Weights of a small transformer language model: a variant of Adam for these matrices.
MLP neurons of a small language model. Each row is named by its layer, matrix (gate and up: input weights) and neuron, and shows model dimensions 112-175. Each number is 128 + 24 x the weight over its row's rms, rounded and kept within 0 to 255. A neuron's up and down rows have the sign that makes its largest values positive.
After each neuron's rows, "fires after" lists the tokens most often just before its 100 highest values on Wikipedia text that the model never trained on.

L2.gate1246 [128 127 138 149 158 129 130 109  97 137 125 122  89 146 133 102 135 121 136 128 136 119 129 134 148 134 127 121 158 153 117 120 137  70 111  48 121 100 116 115 136 132 145 125 124 145 111 105  90 141 115 101 137 135 112 172 132 114 156  92 153 116 138 118]
L2.up1246 [110 142  79 127 143 101 104 130 130 167 171 117  98 105 167 142 117 143 118 139 100 113 109 111 137 138 108 158 128  84 126 137 107 142 109 156 113 131 150 169 150 113 132 142 155  88 128  84 118 155 127  75 148 118 172 123 154 104 117  68 154 147  64 124]
fires after: " the", " in", " of"

L2.gate195 [129 128 179 135 102 122 116 168  99 120 143 115  87  80 192 124  95 139 155 116  88  89 144 195 138 173 108 153 148  99  98  97 105 138  91  87 128 104 175 121 133 108 156 116 129 144 104 136 103 119 128  85  83 146 139 145 122 118 130 115 117 125 157  94]
L2.up195 [115 126 125 172 113 137  94 151 115 121 111 117 157 129  91 150 124  77 126 139 107 128 121 126 143 111 131 143 129 169 132  95 157  88 138 131 126 130 121 113  88 136 107 132 145 126 110 139 119 170 121 119 104 131  99 140 157 116 124 154 115 155 121 140]
fires after: " the", "==", " its"

L2.gate911 [ 92  95 140 161 145 132 162 162 148 106 108  79 127 146 154 139 180 120 123 137  88 114 173 163 123 154 118 130 136 145 123 137 115 141 134 116 110  94 186  98 121 113 117 155 118  88 116 122 108  84 193 100 134 136 124 162 156 115 158 140 143 108  94  84]
L2.up911 [113 157  89  98 160 135 116 149 107 153 139 149 134 146 142 132 112 138 165 133 145 153  81 170 131 137 126 144 112 135 117 140  98 133 102 116 117 106 166  89 118 137 127 123 139 100 161 114 108  92 104 100 153 176 159 148 127 122 161 133 112 132  91  95]
fires after: " the", " |"

L2.gate546 [110 112 123 131 158 118 132 133 171 163 141 121 130 123 135 120 171 145 158 126  98 133 118 145 110 116 146 112 123 113  89 138 111 132 100 162 124 110 113  80 160  82  85 138 126 148 115 131  92  95 135 158 151  56 103 151 144 153 127 188 179  80 111 147]
L2.up546 [141 137 130 105 140 210 124 156 147 119 103 116 151 160 136 157 152 111 136  80 120 162 141 118  92 127 141 154  94  88 114 112  97 164 162 127 101 150 170 137 183 118 135 101 126 119 105 175 126 126 160 153 134 113 126 158 166 105 145 140 165 124 129 131]
fires after: ",", " the", " New"

L2.gate907 [167 108  89 139  92 106 114 147 141 144 142 143 135 187 141 123  91 105 114 118 141 117 145  73 133  99 103 101 115 150 115 110 102 123 127 116 156 148  95  71 144 148 167 132 135  95 124 118 102 122 107 117 164 144 104 139 141 100 112 101 118 124  98 117]
L2.up907 [ 95 154 103 151 150  92 160 133 169  98 122  94 147 136 102 127  82 111 130  85 142 133 104 116 134  99 126 175 136 126 107 106 157 115 132 153 149 104 111 142 156  90 116 123  90 144 175 141 103 107 141 119  70 138 154 110 184 137 128 141  93 136  87 104]
fires after: " =", " of", ";", " the"

L2.gate41 [109 124 103 117 157 113  74 110 132 133 127 114 106 105  84 139 107 104 135 122 133 101 141 101  97 107 107 123 116 152 117 129 100 115 123 154 126 184  90 132  97 139 152 132 140 152 116 166 128 156 156 137 150 142 133  92  96 121 115 102 162 116 111 119]
L2.up41 [113 112 106 136 113 147 125 114 130 109 130 115 145  87 175  95 126 174 129 162 148 118 135 142 130 160 148 144 145 137 140 172 124 113 103 141 156 161 150 124 118 118 131 117 175  95 129 128 119 112 113  90 167 118 131 153 145 170 118 143 118 168  84 157]
fires after: " the", " in", " from", "In", " of", ";"

L2.gate811 [135 182 139 111 149 121 130 127 142  92 145 123 137 109  66 129 118 162  91 119 111 146 136 142 120 113 152 118 145 122 155 136 146 152 160 169 119 114 131 121 152 143 139 143 138 135 156 102 138 109 109 128  95 159 100 130 113 115 120 106 198  81 157 137]
L2.up811 [133 115 115 156 114 151  85 134 129 113 145 153 159 133 112 146 157  94 145 117 129 106 151 116 104 141 154 133  72  79 138 147  73 126 148 119 177 143 133 129 168 154 120  94 121  87 160  97 116 132 113 140 146 154 128  94 127 101 129  55 105 202  86 140]
fires after: ",", " is"

L2.gate135 [134 130 119 165 144 124 127 108 108 145 128 138 181 154  56 169 141 122 138 126 145 109 132 145 139 118 133 132 114 102 109 129 138 118 142 108 136 107 143 157 120  83 162 139 129 119 128  76 135  96 118 101 130 104 111 122 109 107 133 118 110 134 146 107]
L2.up135 [100 141  97 128 193 109  90 139 145 150 122  97 145 107 152 139 105 125 131 116 139 125 163 109  81 106 141 185 160 115 162 120 157 108 154 137 164 143 158 129 134 136  72 135 172 117 157 121 138 131 162 107  78 115  89 142 127 140 132 120 112 139 144  89]
fires after: " the", " in", " for", " during", " Awards", "s"

L2.gate1038 [123 135 142 102 167 142 125  74 123 125 130 121 161  62 145 123 141 144 157 123  87 144 102 159 117 130  83 162 155 163  98 142 150 135  80 162 155  82 140 108 123 104 116 129 131 183 144 130 165 117 114  94 128  95 154 148 153 102 133 166 153 141 111 130]
L2.up1038 [134 138 169 103 138  70 130 134 126 106 139 119 124 124  94 171 124 116 123 182 143 167 114 127 129  64 121 115 125 101 127 143 130 123 165 137 120 128 183 133 150 116 118 141 147 135 131 110 105 103 162  98 133 116  91 141 108 145 117  93 144 159 100 145]
fires after: " the", "\n", " a"

L2.gate1012 [120 106 110  80 126  92 149 113 133 117 148 168 109 118 147 115 105 129 131 134 119 129  99 131 132 126 115 105 149 167  96 138 166 106  92 140 168 139 119 148 121 133 127 121 137 141 121 142 145 143  86 186 138 143  98 122  83 181 116 134 121 104 163  83]
L2.up1012 [ 86 131 133 143 119 159 131 127 154 109 108 146 128 172 112 153 134 112 166 147 117 160 123 136 162 125 128 172 145 139  91 100 152 132 117 198 115 130 105  93 109 136 109  86 160 138 160 129 154 155  96 118 100 134 145 114 139 107 138 123 119 139 114 130]
fires after: " a", "|", " No", " two", " 1"